Part of a small language model's weights.
Size: width 224, 11.1M parameters.
Training: a variant of Muon for these matrices, 199M tokens, 6064 steps.
MLP neurons of a small language model. Each row is named by its layer, matrix (up: input weights; down: output weights) and neuron, and shows model dimensions 0-223. Each number is 128 + 32 x the weight over its row's rms, rounded and kept within 0 to 255. Numbers have three digits each.
Before each neuron's rows, "fires on" lists the tokens most often at its 100 highest values on Wikipedia text that the model never trained on. A number after a token or word is its count.

fires on: "," 35, "8" 9, "s" 5, "6" 5, " he" 5, " time" 4
L8.up795:100138093155090134127153118101102124124150139101098105137145140116143106127101144151177069128118171124169136096160106138076063101188112116097168056106127092077163118161166157120096154151105120100128066086166184187108133184168136118174112158067128146087078167096094078173110163193154174139129125130123082150140114131146116172113122116190065119126103160081142166123172140123118124072191147122221108176090132059123102122133131132113121172147108096045131089167116142132123114093077105110170180173095165105143174128143125139187123146142135076129079117092134068061153097140179073174148152161116149106137114092110121073123107117145093098131099136155117157106141166127114109167103
L8.down795:128161128082148057135154137129114128183147135161159105155143187134146099146077170168116085102120166097148117184133119110194144112111079085119086085109168167212100138169163120120110122110163146131100166120162154135201107100143097055189089069163114122135132087129113143092171082122117120105144127117159098116130090130115121098098152132116099128144194072178142115114124132113097172147129075138079129057128141113106167118149157108173084134160067167126172080101122177146081165057115120134111148163091140178119073107185132143139087109137098131143125056134119142125093051140089115164166156119117095140158074107145133157114184125086156110082133187100120132174099118170181088154109

fires on: " " 50, " p" 6, "-" 6, " O" 5, "2" 4, "ku" 4
L10.up19:116119167169039136096144124136122113107110097143141190115156111151103146131146059152121125171072183101094153147087099132093141122096107104158102124118106194133087178170114146109041125113074153151170147132127111166136137066116111149141111136128110099123108168147132100121120150114111125135161107107104109132094194119141158130170133127093144120159097143181151170083156142147097119070095114162115080101132102081134120113139134085223109130144138149104116102092199122141176124072129116178118157118123156128058090130141128138100154164127111124119159148127130139125137147189140122131097107137191045181103147054164216109109170124158180048116144140129153116110146139108254133136156
L10.down19:119073126141095150102175219145156121145090160110145129118126181185168101163077161131081119108106094080139113101133117092162062117115097120153118113135140144161090161116068100117090083114166109145133147136113132120074100182171125145083137188087108097156151137100121169141139093144108094154130170115139143112126136172101151093147141152158082154117127117150118130183160045083194125160160117175178141143115129128140079133101044142118162144129070146124163115195143065117134166108132134083144171191164162090118180152141059169154125191170137177099152144115120044129130114109114144138132110193125068129137102122134097114158165094196119095108089139140093136147129142172096089170085

fires on: "s" 36, "." 14, "to" 12, "na" 8, "1" 7
L4.up838:128116142164120111075164106128143064059157121150158081137136137135134095125103066137133115109145130078118179126096131198094053148092164202120166087149133105066139121120141147108148106127098088204102105122160113201133142149119060121084135127124116136115132111092103084139088166180139169176163125133131176143154138111153160112156108138073112078061166130105075131077157165173150128141112124129148148124141139173145131110159096102126083153126146064107108148118101199157108159103094056099106140134107157159114211196182105115136169119119139180196119125143102097130146169154167169110060123111063107095094100125061122127091164072143113125161166122137087119157107123099124131125110
L4.down838:041135141113172138186129137117177125108124162142107107187146134107096146105106178105214137145106146126129130117113116101104123139118121158131084084143096139135104083092123141079143156172159086063171161121090151154136180074067182163167111101159095151123113152148143195140147121127173168193045125114081159183123128162037170113110153159122104121037119119131114097119089120166166116129132116160119142096110117088157142157139093145152122126162138158121112100163130156184144086160143132124039090177163087102157137112183129064146140153122135159119092167165099091153149144156154160096111163098158089142106160136078131170131144138142148153115110116077082105118171188097193095143122

fires on: " |" 79
L8.up547:152086132113100107118111084056074059138113084131103125157121134146159113159121116151118111049135146116168103135149119126111095133100163116076136161048112086180228102186150156178137136126100115111103204105151164103154130140152123128147142085123135121101142112157071144174157111125111089149104119178103157111146154114158097143155113159150172061115099069121076122175118164106152144114146130138144160088134104129073174138211155175145024116132120132140153136096141103140153151112094108133100182131080092170186169119152135191103127118160148125129113136150131176161213105146092128143084168111200176175100158115096088143086132094109115117191103098141148109136166131159135119116113
L8.down547:083111166165171169125153108095175121108112191173089095126088154139154191088172156098118113132218068144150138131132185132160154167130136104091124090166143136090072146104106141139126127147186132138160115100070165155138118066149093159126105116113150142095090165129142129124130142143174135114113153075121058137173114200057082084131137200085130144143127146145134117111105161130114113163111130130134106129140108106120078110044150125136157178072161183177182170108098104131099150181155123166080119137157150116142122128076142130139126112108120070080155162087130138103148118077190104050152105112144114095125154159146165103068118121147131102098173159087149167158175134150182168161179

fires on: " " 62, "2" 15
L10.up10:106173100150156127104133108119133099175136120053121149197099136122119125178121129168161158091142153079055098135182110139072152086134120114106139165134151091204130117142113148113148110091162115092103147110167142117125081073139140150106140172121105119152141126112105115107114153162078124133070137171168086120033126142152164116133188140118134181081108125150102069135130131167114138096131094150142094148143103144091118076167142093086072149133160136153118130081042132122144141078104094098138172097143141098238073106119210110137161151109161140151101139119106186147131126111149134126131086163173150104078067082157174124183146101177161131159104165106143052157095188135106112139129
L10.down10:076169124147119138118104154093153167089102168241144163202131082121098095111136148130119106151118065121136168111118152155108127071104110197163144116125126107125160082066186149134051116119109090124166117132082161114108167147163135070092169112093086114119133166102104144148118144149146123149194130114166119149132151141091155146085064155127140113155126123128153174126134154109157153102173173133103145112133139062139171174131114143188178098123088094155133164189141121093086136139151120089149128100132087110111133120139083125098147171169087107123109068139118129057129082111137145149097172140138151149158084153146112225111112183112152182151114117192087220111102115145128174157094

fires on: "," 79, "ur" 6, " although" 4
L6.up718:085151112110113185092104096092099036165132141167117195119148111085121118174175082131083126127126103118188119167151090109150089126138022104142154095052089118075189134121127143152097178134107183127111119158073101184163123118142133113146121105126107134127117197117189166118109174142173179152149113156101146137124121151118130098160101117121104168097105116186162076153122116167098147136106111123104152140105093184193085106140116100134124125120120067188121150142088149161133067156089125168133148135137102139119074096090145127122150134131162156136092118157123175174158130136084091105186168119094070138152137103132116162163168163193156102145200167167113156105108173149094067117121
L6.down718:107139127150051097102147143139162110182107105129095114135172101112145110061167174107177111171097167137145121187105119153155117170154138080154088076102171166166141163163187143184118122177139116113113120080164114112162100149103161118142174137123130094177120134139141129114143124189153158034130147099191117204125180116129112148126154206169073094091106180180114164078154095134127070098179186192121149126058116104078134102094099108126094146151141176130140131098149141153102148171120135120079146189097102106092145128139097077164109195142110157144157100093085098110097158093099167124131141163114188195142142112132153154114111100114112114070130102124162105115130144122144084113119

fires on: " No" 20, "," 19, " Car" 11, " had" 11, " " 11, " no" 6
L4.up400:188174089160088143127137100137144070088085102144174135133111112116143138203121122093177128133139133096137105109087120159137131109135146090128178168077171134124142096181124150183116064137151117106149075169164229220105173095134111166129107083160074076111135129168093163093067114104172146163164093147200155175157153150144142111237128102124116127130109139125129097149129137120097178119128071124114122118147131169163144110122098093122120125171134103141123164157128123147154112115108144132124158065102152084080040131093092169113141154172138071125100167135132124119130081118153105124188168134059132164135120155118105171126105113178150080123102101067133142075143107120087159156121
L4.down400:129081122140145084133140132175141097177089153089124184119132107124141097117144122156053146128150184138177081130120155167155149129203131163171084172172123075159133130104167087141116180109113146126124170117096149123178073163095150118148155178075131037114069048167163147143155109124154105078097112092164112083167102100144126105103113170095171188052108133114175137097142165080154103174195182135168116165079119111097134145085094125202114134142126129110126106109091155136130147152102072133160100130133061162164135108163164107125076110145141148089095131190118125102078135102129175121099131150116156077169158164136152092125107134097170106149099111155159169109184127119101139121143

fires on: "," 78, " /" 5
L8.up141:137069076147141120094082063132070117126108177069140179118144140094123161102151103096104122143162171136101123080174138100180150158109173116151114113139152109088130069120106134135127179140092101103153163094153125111157201129097115105122125130123100147082127140150075090060089140124158167106097109088111103093161169135142193148117111122102148131093134140124110120101120132135085120095085075117126067188177133156095130165116202101169160124116091107242130135127117133150134157092119151106040125102145185124104139122120142180139153124129210162135065180145098106143087149132152101141163119154173094155044110127142147148147110116191144183085111140106099135148119111128095210100140
L8.down141:061184123078112167104149155132106108157169062066104136190204104115145155134099156133058061100084069134144128117127136176108096144123175154147107194097083177154079121183170137119092063176087143084108125120104093124142163163128117147094172068129161125103120100112161095098115154146121173126095099047101094089119161122109182152130135157070098113135147089172117151121176154124142080139089114097140168126152140130129121101114099170080131141134140086146158186137115149153098149088094163134147172142106079162130132117119121166127118144129147132179067155153093125139142154160136142115133188105130150093150168155120093153113091119047112121174120070184095163118172127105060155115156

fires on: "-" 34, "s" 7, "to" 6, " Sal" 5, "/" 4, "it" 4
L11.up764:144120173133119114149137098097058068134148085160133140150153140134118178133090114137109157088110070047145166031097146122099124176120161125080113147109210161165073122116109140184129157168105136110146156089128084147125127197122073076042162148185140140056126104131125171122104125100093094129142108104110151102142140084183162162128101120158130137148073101129065121132154129137095161140118106076148177132106196144103147167167185137099134114122178087122086153142176144166107091096169158063139127143109150159112171186130135099157142103067155163163105138108121117136068135155161117111145111139100097078125135135150114165102172076111099111162160183170090168083113116132108124133151
L11.down764:133105151159135227131139114150107132191190164139172123099137172077145106129126114181147134184177085149120099126083140120080149151095125074096107116104142138089169179148125111110132141165179147077107123084129076137136121145134134143125144093130180116131154177135141101132079132175129175149102152140121155108110171124081121172165131137091094097163097097112150104145109129167144163143142137094138181065123117128108157122050137119128228179135099088119136163169144118115173171115119130154134063163126129031122142124125108156085118138143161107112111084092127096159175153161172129123138156128208097088160165189106115138130119093134107113063097225049120144110103114126139082130172

fires on: " and" 25, " was" 16, "," 15, " to" 6, " were" 6
L14.up147:114138117129183128144125204026144152118149111114160100107091130142091092154180171161109108127111109065192079161149145139109146186086093104148142114120119127098147137137153155150137116107115168100134177135155155119123069157085155091094080137146112117126118103176145105153144112109176161155145132138160122096164137139131178151142073150096092191187123222159131129134094155152113058125145152119131098165105125135143175068163143100136107096100135127119099163140127114067090075157059175146137170136055166144125138136120123119144150121122125082100157139108166118115089103093140093073158070174132160110032128090090107130102122129178172157150100178109124135101158111132060185060124
L14.down147:168099133118154175122124096090109122116135110164191129104145195141137080174069152157124120133137114081085156148133163083138122115108134123111200171151104120116130149117093132132174111068183092152162167099118169122146147117114137102202175092175203061118087091155129124136170073144094146110164104069087063065121126149160059102124134134086150063142128122139153154097126136055164118145150094097157098124090116136159089143156094162145153131109136084173146141159089074126096146050099149121131098120144114125152106113129187115191127109131109158158141123180132137071105156098157115105061072049119148115147084133113191120153148130138135127192161168121141137136061112152131136160163

fires on: " in" 28, "," 16, "n" 11, "ch" 6, "tra" 4, " southern" 4
L10.up586:143116134137129160142123097095121098143146160176137156144134127143152182090147131128093122157150121092089189121112131068137107124138105106134127091158063202126139074179139100135186081123088108123098108116131094123149109081164139122120097175167138130120115212116120121116174109099113091164064066152110105132130178204175186123170126156084161140122176087129150121099092059108113105179114097127091115189158135125151050094149135132068112157108141100146105121110174155137095141123114123145123141113132147104108111132128141104169150100142161161101070140168127186094149098109123075184108088141108095135073063153169148170143143193173163145152128149147148117109173142154116004134199
L10.down586:116115147146119155081112121146154107085142163132117079081191138075133114119145196130062187137104118185087156101156111098109135049120063153109134147143090163118135173106126116102135089087107088187161145128155055160169147103152137108130085152099134114106053114117175111120110154181102120127155106125166114169157117158125148127095122076134126155168178156165147161117111134181094187114056144070088166087108096160135124081175127097148112150059190077168105112147141119124120168160144133105200112192126090164131141092086138066127143124141166170118160147148119124117196108086143113152115104125119161092067166184168084129096100145103195134148126179159139157124124149149088135124132

fires on: "," 74, ")," 25
L11.up182:140155106184119147137154126105202123156129154153094133133092152116094091139147180099113157152166079206127105147132135130124097121100148141089122118140091124097113210144114142067057085122132057117129083131152134167138096144118107066160103042156150122098111135180162082135132091095085162122195053116187123101131099122107120144125175150128094134161160128137107105208118164129109113130162126159050125100086123140139204084163118170135129084142072138148160104144134112124132111142092151060151166151161159116102085185131130140141146085179147153196074168098097121154147088136107077113178149120089153186134137137160155132168101076156101099129091129098148157120115132090168180135096
L11.down182:108085104135180097157140123177105157213138092134093155119128130112164102169122108187159084117122129169062119116125157117116132182153109069120113111112186136139114162095141101140116092111152164136116050106186109145113139124115142153133134115138117158194142176100150153148140121123173156102050120156140142163126151030201145145177111193107077123138086181125133117156109106148119085124104175096155135094128147142141076088139167105140095115153112137101127153090148142166058171161177121148113115160114082109106092098115131142058059132126065185191058093085139105140100108141114161100096128104163105168074094119121126139128145129120154079183148105090053119135174109136089102123156

fires on: " of" 27, " la" 14, "er" 9, " La" 9, "6" 4
L7.up618:156100089122082107206126112114164120119099173083118141129108165161178157133115183114133132123139076128118119189118171160055120092100099169146162141113149142135161107165124067140113104152132159124180176125127145164102138146076064095096054109157137129091122139151149111070165121072145115107043116125133041087120142147134100089148136109156169145160131109066112161155123111161123126130112135105174140044108150160175119102061151119182118080093127172080123099059140121176107208110113148114147168121130140102122148063090089115134184170092128096193150126162150177122145081181109153160116140126162105154091117139114149100099126121128118123131181172141115081095093171155178149142124
L7.down618:173082136138102080111108150146091098093163144128176132117142135079098183141104098099152145142096068193119098115110186108177161159103111119118098097176140171110073159156175100149115144116137104155081102188114093108091056136108075086122119135118131079136116113171127152186156134145105159109172106079165175125106130062100086140128146155167159123154136162157172110142125086114141115110090115102144090200141062132117165137079173144115107152176063095140118134168163052125084112126090099104164080134143101106116085082089154104161199140144175146092151092117049112162124055152128115128085129134151173164135113132114124146179161106161161178094168099135138114123104148068179144129116

fires on: "," 43, " the" 21, ")" 5
L7.up22:108115147176137136121145101124104108186100139126149139114104080144142146120147176111144113128167210131091127135133163102222116156139132120125119138165089128106121093202126093146185176138121096104080138118160115178106157139096165058079107123108173135091164112078140072117093167162135085179079131104152115102186119204111189079042098105147142157098149133100105168137095118087122202144130122117107155133149064097107118042098192157104162098157092108149113140111122110167138108113168148126131193114122113116134166083213137118139115136124114152127134136133098085162178167107117169056140134160111161149099140128187079131142107168182121101118167149169136103118153131089138188136114
L7.down22:118118118156135107114107113109177154099087111166072121137165159102134144143107127054097060126106141149160110122079136139167128132132159123162167074187141123104120068121137125109117130057112100115143124143101065088116125082125073064101100066140120099146107105098103165111120112088124091181126078121099114172165144198164177116166115089136144150124141071102150137160124124105086111157126160161103102130174112166122140121106180171108137115147129069174097124108125105155119107124145094191160132145156188199128061084099129110147123135091154184102089160175113065205119184113124119121130151082174072174107169123129106222145157117104123125200120119163143072142156175104105092127159

fires on: " but" 25, "," 21, " that" 9, "0" 6
L8.up750:172123145174185106139111132078130100179092117079114112091051132111121096088079159159131077149050138153063137138136124184113196122112155126131147137099152133133136160127160122118096154105150137128130099101117132146085101144060152113115169117103114127125056136115095134148156170159127147116154092157125128109149114068138059124152112156196129141165126147090146192158109124123143098190152152182114066177076113112098164135102147149134113192113130154126099094110169057122107140181144093096137146151095233080070151109155138078133104123167140158190085156108182108139110119127091120170115177151106118110143111134061189112163136193125106125102084174092110178091148130145132146156103
L8.down750:164149176083122198068115079146124155124118105190137125145161073107158107166137138102101134130139144082249149161175125141132107091147140119118153065119077108125104094160158143137130108185090140136115110153156114105161120072113127099128144128111149142123173132073156105106124105153183157092120173133077144181154135114163139110108070181106074069165130130124125069128148167130109122155121131137092138145097133152117116120150101077162098100164113187137171120173165153113133143163129167115081103167123062137148056142146128146111125104096092126068128089082074075160161098172052107102131077106086186102145090165147117093099141125127212090149115096133134074139153144142104088182146

fires on: "9" 30, "," 26, "en" 12, " and" 5, " to" 4, "ad" 4
L8.up841:129126081118130211161121147129171152164075140111049130098089166114108165143176148197103105095135155147161099118071047121121109143116077128132121170096133173132199163105082110094158105119136117159190098141189109097104143102100117125075141108084080129208124139120142089129113206160152191159090093164136103107145133093123138105145077135086128124118067140155148139129158127188086066166159135117106163086076127147114111120148102137129089132164122092192098111142146138124054095194149134118102124137101098086144121124107099164090124176144153127128127155133104115131098103168137147143163155126146086072147118099145143137179148079114197120156134166150172187129170067142102142139069
L8.down841:092163178095132106108122165101089120169174132101098051055165153100107113143133093197112116105091177089104095085131154120170163118102122138144153162157154116126073111116119112124132140126138115093124067130105203133121134185193134152112122142118135085116171105082107118135093135153119159156083157121199150114086114115148090084166107129155125180173144068118095137146118134166184141102151134135125132132157154103107091143152142129095184137183135129144150125079177067135139130135136107141113146073193100155105136128125148120083113134076142178100111174122199084104134079201102052079126132128081197153135181120069057132103103135161117134126118097209106111097148104175105082127146

fires on: "," 53
L8.up286:150123065104131134155116177134175089164184149097150113154111131124112147143108175138102131099123110191174088152186103096169069112089147136137154116061105152089163114149153173136191097131130115197119151105170164190076114128089143112155076158138140142084145119130081098151098162163145122149147124146193129081117099125127114114131158171128096104119158164135099139156134176143147078090142159130121145166103164098137087060119090132098154160107124165101132127139128043137160141124130122091169161177131175103151058179106105093104163084126123165152160114091135113080112139121061116098132131155057158106102114140051130101161147148125072122120074155175135166097207119176169070072099
L8.down286:124191101094135144138160097119125152129150097122130088050173151120127151198163070130146064119171149091135168110062128113107116160115103131119074132153127114134091137125159154070158173155191207152139128098156086085159097111160090165100074070110155116151094155086182133064175104107108144145154127153104105163151134126150162103152148159098116142123147115134104161125142106114116153137165104155134159167112111113135149169179112040187161112116149110136121113117145197121090143109061116160156099175083095096153101112102155173132173143117123099105114120111084117076191120130165093150099110125111161129065094100121123120066140173122161170096136098030157141161129131104088139155211

fires on: "5" 28, "2" 17, "4" 7, " or" 5, "co" 4
L8.up812:191092140104132129116154093116132149167116149126168139147131141093133179098116113129115144128139126040167093109131114095079138126097166089062143172153108154154141106061161161088118159082111163131100129143085157129090123135151089146136131122081087112100117110111144124165115166163160066158127185129174103082143067148148129117113182138156116177111113066111133143157157155160086100094106150164127090178124111121140111118142061071135162099132095159153108161145165153084115105155171149114159138159115123138183066123107101088162106162161153107095123188146112135117081058104102151112070171196145179192151039091165149082109137062155153179138108192072159168128104133153135174141127
L8.down812:097139120086143136118172124150168123143165124107158119150104151140110122151150162111142134187092129154118100130087145154118132098177133057184136141154107120144101110121142143133163095124138096095184138129131070138147094157148132075174081149158127103182139175092055161202160146131126080153100153147149156101112133146039089082111134100149166153097146121110138166105084125151131097139105189090118139145126091116143120132066114184166075187102112125120168133130119075100121124140175108033111114091136086160141129130123117114121153157186186123138089147131104130118153050084124123151148074162160095125155061092157138184188078177129111071162145162192125104130037125175071128107097

fires on: " dis" 27, " un" 18, " (" 8, " " 8, "-" 5
L15.up246:117090120112118136174091181089106140128067169132128097173135094185108124121147167089150145169120171070136161100110149113086092096103143096071158201086119200124098132206088141098099143126080126125160105150129128121086103140074148134082189128199120136111092176139084105097091146130087129099188131123150103174168141143116109130107103136060105125137094103092107175085107156158079097180097127132100135107169122136193131124164164174148124114155150149115106175096175153104169138105150143149106096109097127077130198107104116149084116084171148076156131148138151089145143127198136141163154171103159093141142184114137150065137196102148195118065155107114118135089123096086114160098104
L15.down246:131124096179132123102146099214166120156163154165134133172106110174147160188113136111149185123070173130155188136121147141124140117043125207063140124158155102126093161101152088122153173101123113118129129124171100139035104120133116122051127178142073149150103108166158127104129177063118128116149117140109140144147133165136149136060154163122159131118183164218096069084163112111117123130153066120144084161121132128213143107133125090138130142157089088087156079142112080114184139159133142087101093130171181151097067106140075181126128139106117125126061129073140117120201178163145117084127128123115115133142122099089121156118143117131136144094140105133115173128054130128136098132121

fires on: " |" 44, "ja" 6, " was" 4, " has" 4
L14.up347:112077139111135152094082103088100066151095113124191109139155137171120123153147162149195150153069087139116114107107138092110074202147160138080113146130134161196181138135169139135102074085141146139146104105097156116176083144205121110139130178145160086136155081208152094101133084152082112110121143110134187151116107151141094123111153152094119109159121081099119110124137082105149129114085129087158115084090117082148131132153074082081143146136074160080122162103078164161153141146123159140122108128065067173163156077139075169116106162142141038113167129172155133191122139110106132152056149154158155135179082157160135161092112133138113153168161094131101093086137180121164170140122
L14.down347:155135142147133111053177177097159093184119049125135173132063150125133147151169163104114149135141140147126100145109130109137126087060157104160090123137134146083121129184102132184174111159117149141120114148119144164155098059103146097107093136101127181115105126113119148109164187193129073182191169124145063133103085155106073133106177158185101138130124129107125141103113129086085136144204114052113135139129120164130151128083182171109106122072154107176124129152122133079129125121078042169124138147179067117169121074135104086128178128069186169152129125077137117118131090135145102144117147109126131141124158120061181100125092101133156082135101113139204118121120083137145078120077

fires on: "," 40, "2" 7, "5" 6, "0" 5, "1" 4, "'" 4
L14.up129:112155132124149138098179095105176191128090141128144123151106186116137168113147143095083075115075136056129118127154149137096149080137145129133091113107109161140197122159100108165184111178113149134115100121148127079146111135115205126121137109077134159123125130108169119096179120117078058148085144140151093100063130164141180168091127065169104185126138129087086082146114122166078150087114159086200140072160097130116108170178174140159123141150117169167128148141116102164131164094121065109119135175093146138149079106131060062070155144122121112124159139105140098087140088156161132090131105101111127102197102111066167144137123124139114084187136066077084096107108206136141109164124
L14.down129:105061114108143117073084117133126132073101161100133097140063060158166133124156119135088146086148146147152192111126099089148159149120068127128143129130088050162119142148116092132116177126168078102153126110063151161123151140117136163157135112171116112119160074058146105118129137188122113172144116072107134132134160079113090101150107152157193069135103102115126122091181139128145119121190119111147089131087180138170163126120097105181119071159089096142100140131172142096177120177125125146219154126138065068133143096125150150173121126113126158101145095114092117153142150079138119147132172120153139099159053147139082139139101214130127166169124164139172138105086193126112215139080

fires on: "," 44, " and" 13, " in" 11, "6" 10, " to" 5
L7.up241:108146105123087103143092177147041132140098145110179111142144123120182086115123124141073121141159126108211144109150110163145115117130121115073139118088158137091151201125120186156161129107112180169111123074074152118121169103082111147145052173105146028145187160089086102131148108176097084139146050135102155086120077148135144104155103092090159108118116137140104121129110129161126060170117191162127104147120112105170158055136084130118109186123127113180109166129092159199116128156156113125132121136166176124145081095083116139125139162113223190117149150153074137120150131140096105125080126145139064143112120105136121099127140118125095072177139083144111138128183164117107132080137
L7.down241:125114147090153165136145121103176101152130080102094097157142121133074170115108132109129127158143125059124108096101114175152075122148143091089139138164160126121133126105218117081151137129070139044105126133136207115164083127119108154152172160148155192081129087143123166081115060109139155152123149118116101108144132073127183101175106128150155130146141158175083092140152200160106121088084150133131170106168141166048124052103092211173132070191051100175148160134198148078124148199091098106116096163163136154145178156135190134135153132101128106121104108103147103098139098140145067118112194122117158148161111132131101144106099143125160136130121117087133148137159166132131116131136

fires on: "," 26, "." 11, "e" 10, "al" 10, "O" 6
L4.up38:139137136128169164146115170131161148146141148111114164088060143113111160042152148115122120137108099176073100161117078205042155119077115134141106112126115085121104109174114082129088119091130100141132138084160119106130128114112134088109103068126125121134159139213101093088124145139060137087153163097150193162146096172076065110084143141091080141073147068075109107101152111157112176140059112197157129160153110201088133124155152185181123127091185089126116150132121162051118121153138147148126102106176168136124135082138140107148128122083134151107112138118170131123152136092150121152124074147164148146184173092151104119153188155158103158164122150189099147125119132072173147148103
L4.down38:128141075119154118138138115140136184124112127216101121182126185127107199132157110172135157147152135130111169085098146141139136152159179132147169134101128099167031136109113159136149243144120082158098054118155176147099118104112063121152090097153070147095107140127052127135166150139139171142094151119167113163127137099161143124178129083167167118108132110146114078101090141151124070107087106151120126129119174132156171115120122162160124145124084110084101103178143073098098096198166157126149133106115139157050128157126163100115125197080110139106094130142132120144159092166103075192119104124146131112139128142130150171128182074126132158139167140149114208179137101121114168084184

fires on: " the" 41, " which" 16, "," 8, " that" 5
L10.up749:112130102148071159127165138125163125136120126082085117063098078117166097153142099081069072168120115125169169087181214115194090064110120118178188141102098152163150119098121181125062152177096142081081080137178110134141128159142147098107112096146126122176103140163102110102141199120173113181122094125120140153149141154137181102156106101150113087088146136155107091183126125114094174130154110172117093142088111147176146064165095142162082094093095101171174074096126145113096162122145098139124167112123119097154149131137176152135166140152149132153093095094095148118111187101095190140122135128079095162096193180171123146159135148124122081139133156156120130100112123060153182119074
L10.down749:119193124103124138108120139095082159148100139148153127113156106196113116116159148136088143169156098157128087143112158125147070151133106141106138122113129144128111208173114117141138112090079107178180061086125043185112151137153178180118169094147091136100124139089156149115162130123105092087118074110161107156066150117045108149123150110119180156164155139138088100162130051115080145081126109113141157114122093131094163191137142067106131140092132143159149126102101091170154105083152092112121069192077138105100075113107148160148136116144104114047063086127163105088132118091155127081122219164156170156081115158114187115163098081151119141150111134125167131110099120178141088138151

fires on: " " 81, "2" 10
L10.up511:103102196129094136150128105143169130100094150147121207161168078165155151148123123150098088100145156059095161091144107067074119149139154127133137084032104131154153131141190132062103076103107100111166123134080084204125104124139111122061152103122095131183144160160130139120123137101171149144115129100140112122091096164135141117167197132138062135147074135183128129120108122033180097123124146137165128050146068152128165047158074102152080148127135119107127120131141127076118078117183087150160159153119127136131103150131090113167155084061136162152125135090093151129139156169126144113125173146128080149092082122130172148137144156107106083129131126090148126133087114136182135124201
L10.down511:079102120100114120125123149134147070092110113127153140178126104151120110124128191169113184126125192075154123132165140116159087178109159115137190125081143131179144107135093112120144150111134119143100161180190106166166111105110139164163110187118148125133115102148072185190169120173150158072093141087086180143138160110139171120112121102099100077113130086119111071062121080104136094086176075112164133140167118158130109117142096105129054165185129131120138119102078030106128098096164052160128141151070060151138091137132126142112182127112158093100129100118137063201128128117143151144095102110082192148115095139134060160129086116161097122080146124125077078150142145164124106126121

fires on: " and" 23, "," 22, "s" 9, "-" 7, " as" 6
L7.up636:047131136108152126113155157125092116093097142120146191190135137113025183154098127126140119114066089100109160131152087131124125114100070145161118144117149180107200132149191121071194134145167163138147103153098143087180144125124075087148098113154125107117072161110130101118098093103120120164133152173136101170164080151164118075194133123108142109107085137153087109120154145097084103173113125170125134108066116151165087208140172095143127066111181130139192093093133144141144101129153075148157169146191077153128088139129101112095116124092128114138161130145154164126149128147062138176152117081116069102130130117123113188182145149145168088124146129096159156181071100105159084121126
L7.down636:130175195124122116136095128134120142130141147154111119151177137153096110131142131137179145134134113128173183072075163138125116109119172135159073080100116074104111137183141083093115163136123082141132185142109075112146115137091150118071124099111169183107150135098105106122072139122137120108115095127091080123166117167132164166147145167125156110101098178087187042089075116132109048155144110155215130127097140118114124148073074095171148100145109206121149101158152138127161083121065128144122096107161188130102105151143174088170203124104101124122086110134114122136098125120087147134158142128096048092185134173168082128149070051130113135172081065088110143112151116169153129124116

fires on: "1" 34, " " 14, ":" 6, " has" 5, "3" 5
L8.up794:197144132166151100160142128138163119099135159151114161167160142135118121167115167102105164148096139118061136160132118151117166107099124136104155133062115146134097160107098161182116138178119171165134140106130096090072091121134099134102118158127140101115164055090154116136137127161076098126157120102152072211071129141163167150138125133103145163119087072111065124121099159140223194092140070090131174134168110100185133161129077113104130069160076105091115182126109156167109161121154167133104153113104156088126131094145182122147126121195176129125123160098119109124159116139121105105103149135131161140076047115085171201162183128091139182107186161098175078128106132056140141158128
L8.down794:083080108123085115160138122077097086141126096090214093186139157165113095082113115123150144145127085188114145089132130104211133176106108162069121105182143143198110146132156056116111129106152086105077142117112204148130112077114160104116114117144138086138109117124133191114128110120193129129128118094119159045180059115117159093179150114133125141118181123199123147134131105092096100061114197125188123077127123128094139101085125104165101162099196074127120124119153124119137113157129091100180116142114133103136131142096117117105152153116116160140143112203123151084099111064172149148167138174112088138134108166163159092161169158186150111127096127201141127143094103137139122110080

fires on: "," 56, "-" 16, "." 9, "The" 4
L11.up776:108144114119170218133168093147160139119123079158149171092089076154106078144156158107121113176102093112112138149108158141125106132075079133120070113110124146130144091148102077130113120085146128115099148136131118117156109079079151168192149109099123137176117138146151163102108086121082119204109083103151135138161122224127144123102221170072145218121129123084150204135156137113050134118107076130092185161098143205147144154111120182154153117089147157116089126121098114109122129112163109129125111113142088154152125108136194153111139105123069105151102149093081089155142132117096158191153179132112092110139087132166115081113124150164084088163095124155098180120134052123171137133149
L11.down776:164107118173081021122122100121132145129184105133155118149116129153118112116149133201129212170145109141127146131141092111134141137165148127109136142063116154134099124147081167158138174163129139105143124115135174129122096082214122124048155150171052157127146126097166097203179121081133136127163152174153081129090110134117105118112101168134108158099133126090077114138086100140144117139116082113169132106114072084113092071115131185198094117128131165074121145133154134123143122191057160162156133075144106124107197227093145127139116095170118118147128115068138138119175099158125143148153105156159159166119135073122090085081157151115129128137122113180090135131173077078077123132137